Weights of a small GPT-style language model, trained from scratch on English Wikipedia: 27.5M parameters, biases.
MLP neurons of a small language model. Each row is named by its layer, matrix (up: input weights) and neuron, and shows model dimensions 160-319. Each number is 500 + 40 x the weight over its row's rms, rounded and kept within 0 to 999. Numbers have three digits each.
A block is one neuron, or neurons of one layer that tend to fire together. After each block is what it responds to, as a language model described it from the Wikipedia text at the highest values.

L10.up438:522470460518464556527493501512473541486417440508502552528486539501502508515444523454531495523493451498410556469473498515444530487505519392483542491421495496531476498495502550524508544546461498531455516551485463546520498487491510640479542521516535538490509480482534544477539544463499516498544437519475422542442486516492523568502531518525481396547489490464521511525371523518456431553450509419532440561483494513476454463469522482505513487457524493551432428466444511513566508568496515
L10.up720:445521508527543593516439429469495552540479512460521460521493455540495513560538435508577451514491476528509550510550469515427502458456537548432540477537534522427526554565479568446424471565425505552496499481439436487544437507523520588539506509504416443513529525465430553432525589524535484468455475503511483499462554542522454528465504556519478457520432507491524507502470474478505476427543572470459340523584473479575560497504549549546469396517522458529450516456453481497455525443510474
L10.up849:580499495475497462541520516503508540527470456469541490564521470473416480526496524459523504487507469527420547501596486496501524516461493507459534495431496472561573466522526535445479435471435498446473441462484478565444524436565476523482470522545523473505448510521449509495465587526540516472534469515524447491470497549423478482543512480503496491580482483459511562510504471409470524502501432491500490550441526473547494485582478552428515501559469519582405529538547508460467455465531480
L10.up985:490495561543475468559445449543555556519433479442560496560487454511468509523511484546464535533495538499424462457465431510527482444503507486483518470412526550504549499430495481519509522440449445443470538530497434466524446479511549552542555514540406490591474481480588506479505469551483483479512503540509512462507473500466510419464496552576463426557475480483524563532419434493476474496466466542457505468445515504480538493510475501483442402473449560478469515507440561501557476534529441
L10.up991:452487567571449552528442537481475512535440528498497493583500426429447490527515464538489509494470429524522547514467447588447513394507497400511574475526471510492417541418486539474525547464521460466464570495488477551565518468492497520485533566444453508514517536520521458478514507513542492481508443527502474430517453515481522538518492511589455497501483431456480491499448432552439461609539502565529463522468523502474516414525493555430548420541496580506464480552479557490481504471532486
L10.up1022:506519500485504482482545540564495530525436505520472507551489488472534445525568454513608486521499471610512468499496457501528516565500440488432515448493420451477529422509535518423467493446516490474441472487437467536496505420483464503474567570454459486592500497538461489546456529608500441475471491492494458461447442522520478478637528547525521481470513478508529528513488491514458478509517497455479511539498458547483510507525536509458463472475543502589447483584591558481508502490531487
L10.up1114:470494473536465525496482495484535487453463538514492518550516472416534429492501441478593422548456547524478535467526477484434503529464468560460516517490508478517473521528555491420473472555397466534490468472529474435457473497526468591571588538548475483498445533489515517448512521542481507467508405496512498475492513592459503541488517526477513488519451501477542500520501502556413486539553448452428462556520544502504539502508523509402449496564441479548442496528527421486531494523503470
L10.up1228:467468519465439505478470431458481531476485537386460447576501464462508419521540490525468517515496533569511525504543497454464491417387475522503496463467504404443511583510506545475463494483465494491481560455507502492490475471535471571526516473436420425519538480578475503542557511534418499497468442530507428475516497490533470505524508538457546487545488534494462472493507419441473512517434459510423469565474482425502555468490427529497493473502406511560450543567526493485478566581544459
Years modifying events

L3.up103:446522531549458573499502496481477481465557550458517474475514461524398534558536450505513478507504544522453506513505455539497491552491465523561476454506473518531509510504529420488396496458475523531470529479566452449423520461492463501484479538496441489560398588502514537502549523510484470497499496493508453463485580482504470489519508525629475540541503427515544499485546516497544488416494406515539485509505519505531533516570525482448438466553489483497497539549625537456557523459454462
L3.up600:531531552447437584498456511466482505511517594473449410495497427518535471508532561533511507539439533449482495439450483544558496517520488487525448492560472477519505568469450445432448497412498497445534545495556541458476517503498421444494449461467507448478482595515512476463559513509475574521447506509451493552517541469542485566613463518570485516418457474452512495499471535489467492529449408535484481490572489513540540496490521457506494478515506496474500502501573509631465550494498546
Person role nouns

L10.up52:481500545478382544479481534454495496514506523531522434482461471496502508486506570538477511487431459468556455492526491505544479534547508490567529462540433442607513488518492439466470503404478480540385486544600507532484463509508432469580474512523438447530475539488539472479525521478527467536535506527478435513443575454500479475589469462540520566506482473393485534522588462518487457489514447543439449456482520553570494523528504502494495600515453493496517521479579524527552476446529485
L10.up148:547567514459432526521426447462533497524486550514425504458561456499444470492498503460508506536469522470510429462571547562466526505555489503508489497512439420478445594516525510494498482503473478528548453540546471454492478545522469526549504489411407489505548486409532495458484474454544524470453505481503457503457568477538462521599503496570493518438485497402526493560486521495532449497513477522413447526535525496514441477510480581475498509444403440504510506571512534550480506496535548
L10.up637:551481562420496482524475418443521522519495531461515475496527500546502428425537492476509491510511517562485494394544468528448522469530513461459483470467479493517502537524603445528470517486464481408498487488481550539524516550638476560494431520513420461471523516411487484499484505486463490494476519496542467572514530516515463532547457410492521477547449500471540498508516439470484448437539436511494449517517554521489408474525458591482502532484509502517533468504592556452545601423543574
L10.up672:516508546419489529532496487466495487485508520529525475510597465544456472550560508482524571496472495491454488494487458530520506457516488474480463417516521495547483454507510517493464550481530476525516509571493467512513572488545428468544459529473443473606501541480533534534448507503556540507508528452536421469438512473450493519546479474584552435508471462488508520497481504511540436449492559491522467524464463485491472530502509508426515471475457510577451575498554498451475484487449446
L10.up687:566500564426474539591457475459519466555520571524416478476520488482497394448549534517553497542461498504477479429613409576486490517561436473495446425538450555474554484529539470496475479418391500562478455502495513573546486562543442488488486496461512525485549534513522513486410454446467498534449526516517485447466529482513488514530510471536506461443478434493557488509417479497499422461487440523465489473536526527493509427508521540521501502555505482530497544507605514519514514467468503
L10.up903:552498515419390506494500496497472528512494537522433484485440474471463430479551506497595547570551465500446470433533431518520486554559478432516508453542445439511518440433501471536496517481451513533514463465494479517522448586548415496514469467480454504537564505443523542501527498526498528547413537509486489520474568504484444483510513503526444502498446522476515511550489484520542516495494448527461488498495519479460419501520499589494488477482488498507455463535542479569487606449501495
L10.up962:534508541471504571548402449453461486487513557508464417559536463474520499501564496461467542471530575544522465472466458541491506456545524522554467463463454497489525531481522500558489456508563487448416526448437439526448486515508479521567503546495460486513499535462507549458431496488471473486464568521502378521487504434520478494584515483531531541468487489452473561509478500435476504512514476518480462509488506456511468532528410584485537541513498415475566480543504561521465530450529509
L10.up1111:569497541436464577512451492473479514456540573537500507507572514545480383454531525497567566551509523520468499452600412501472537485507450455536461391537464505519509574491559489503456459534464446459560567492562447502481462482504467571488494497447389464565484555488541546478470505497493551536495535513499447514485589509525465496525506460509500435462458466394529504565480491493532452462460478500453451491505554499427497501498484523454487520560501463533492506589559485532486525476550497
Role and relation nouns

L6.up685:535532496517494576547507450419572512513491487513467515578487494593509443462465504478569506442515455532491479465504462547499427427443438465527527484466497421481498559569530476466501482546432458458455491526493572494556514464487442518497451547511557399489463586452563500521514485533520472459437495484511479499407550521502510581561468487529494495479469519408551491495431524536480471470462507542531521515548491574575575506458526525423494392526470584590525473475541467482514491504557570
L6.up783:522456522450460512531484511472472480545500553484497474504527475535490474474571441487442525567458482478577497454483480484433380489575407487548416427530496457529517516479539470435470550530537516545479546547543625511539536491508474546503482516506505490490399524504528558492549494487369516505523566527455505509496523465471502471473517520537522471488460486485472546514439503527530442453421454527498460492530477507475536554518532539475520500566495490470536519501599507521609594520538524
L6.up1063:518577525476497499522409560517465518472470552514412512525511430528504491495563491487475503492428532423484512496482528489498461449466465429539492526454488528499448509472507609488457480456496477490427474487516447462494589537499465528539528462467505427542476515482502569488450534568499516557496493514529491455502614489504554450497515568549577453518505492508490480498420469461516464547564457494490485497463536579506480470536515496447425562511526453450475522501513510483510555489486443
L6.up1103:544503481488437534511490490467520488535512509487471498491491403568517495523497518536510514579432490445545544451486517540509479512507489421528488419425465466599463545487568470468424481450445480507540549498525501439431493450476487548569456513386442477487434540529516540530486472467422526484516508524453484490556483501510500540465517540505565516541474512492469508488505513472518498506480413519546489538582524489548502498555604474510493482519460538499504488495554453530574496469443499
Title before personal name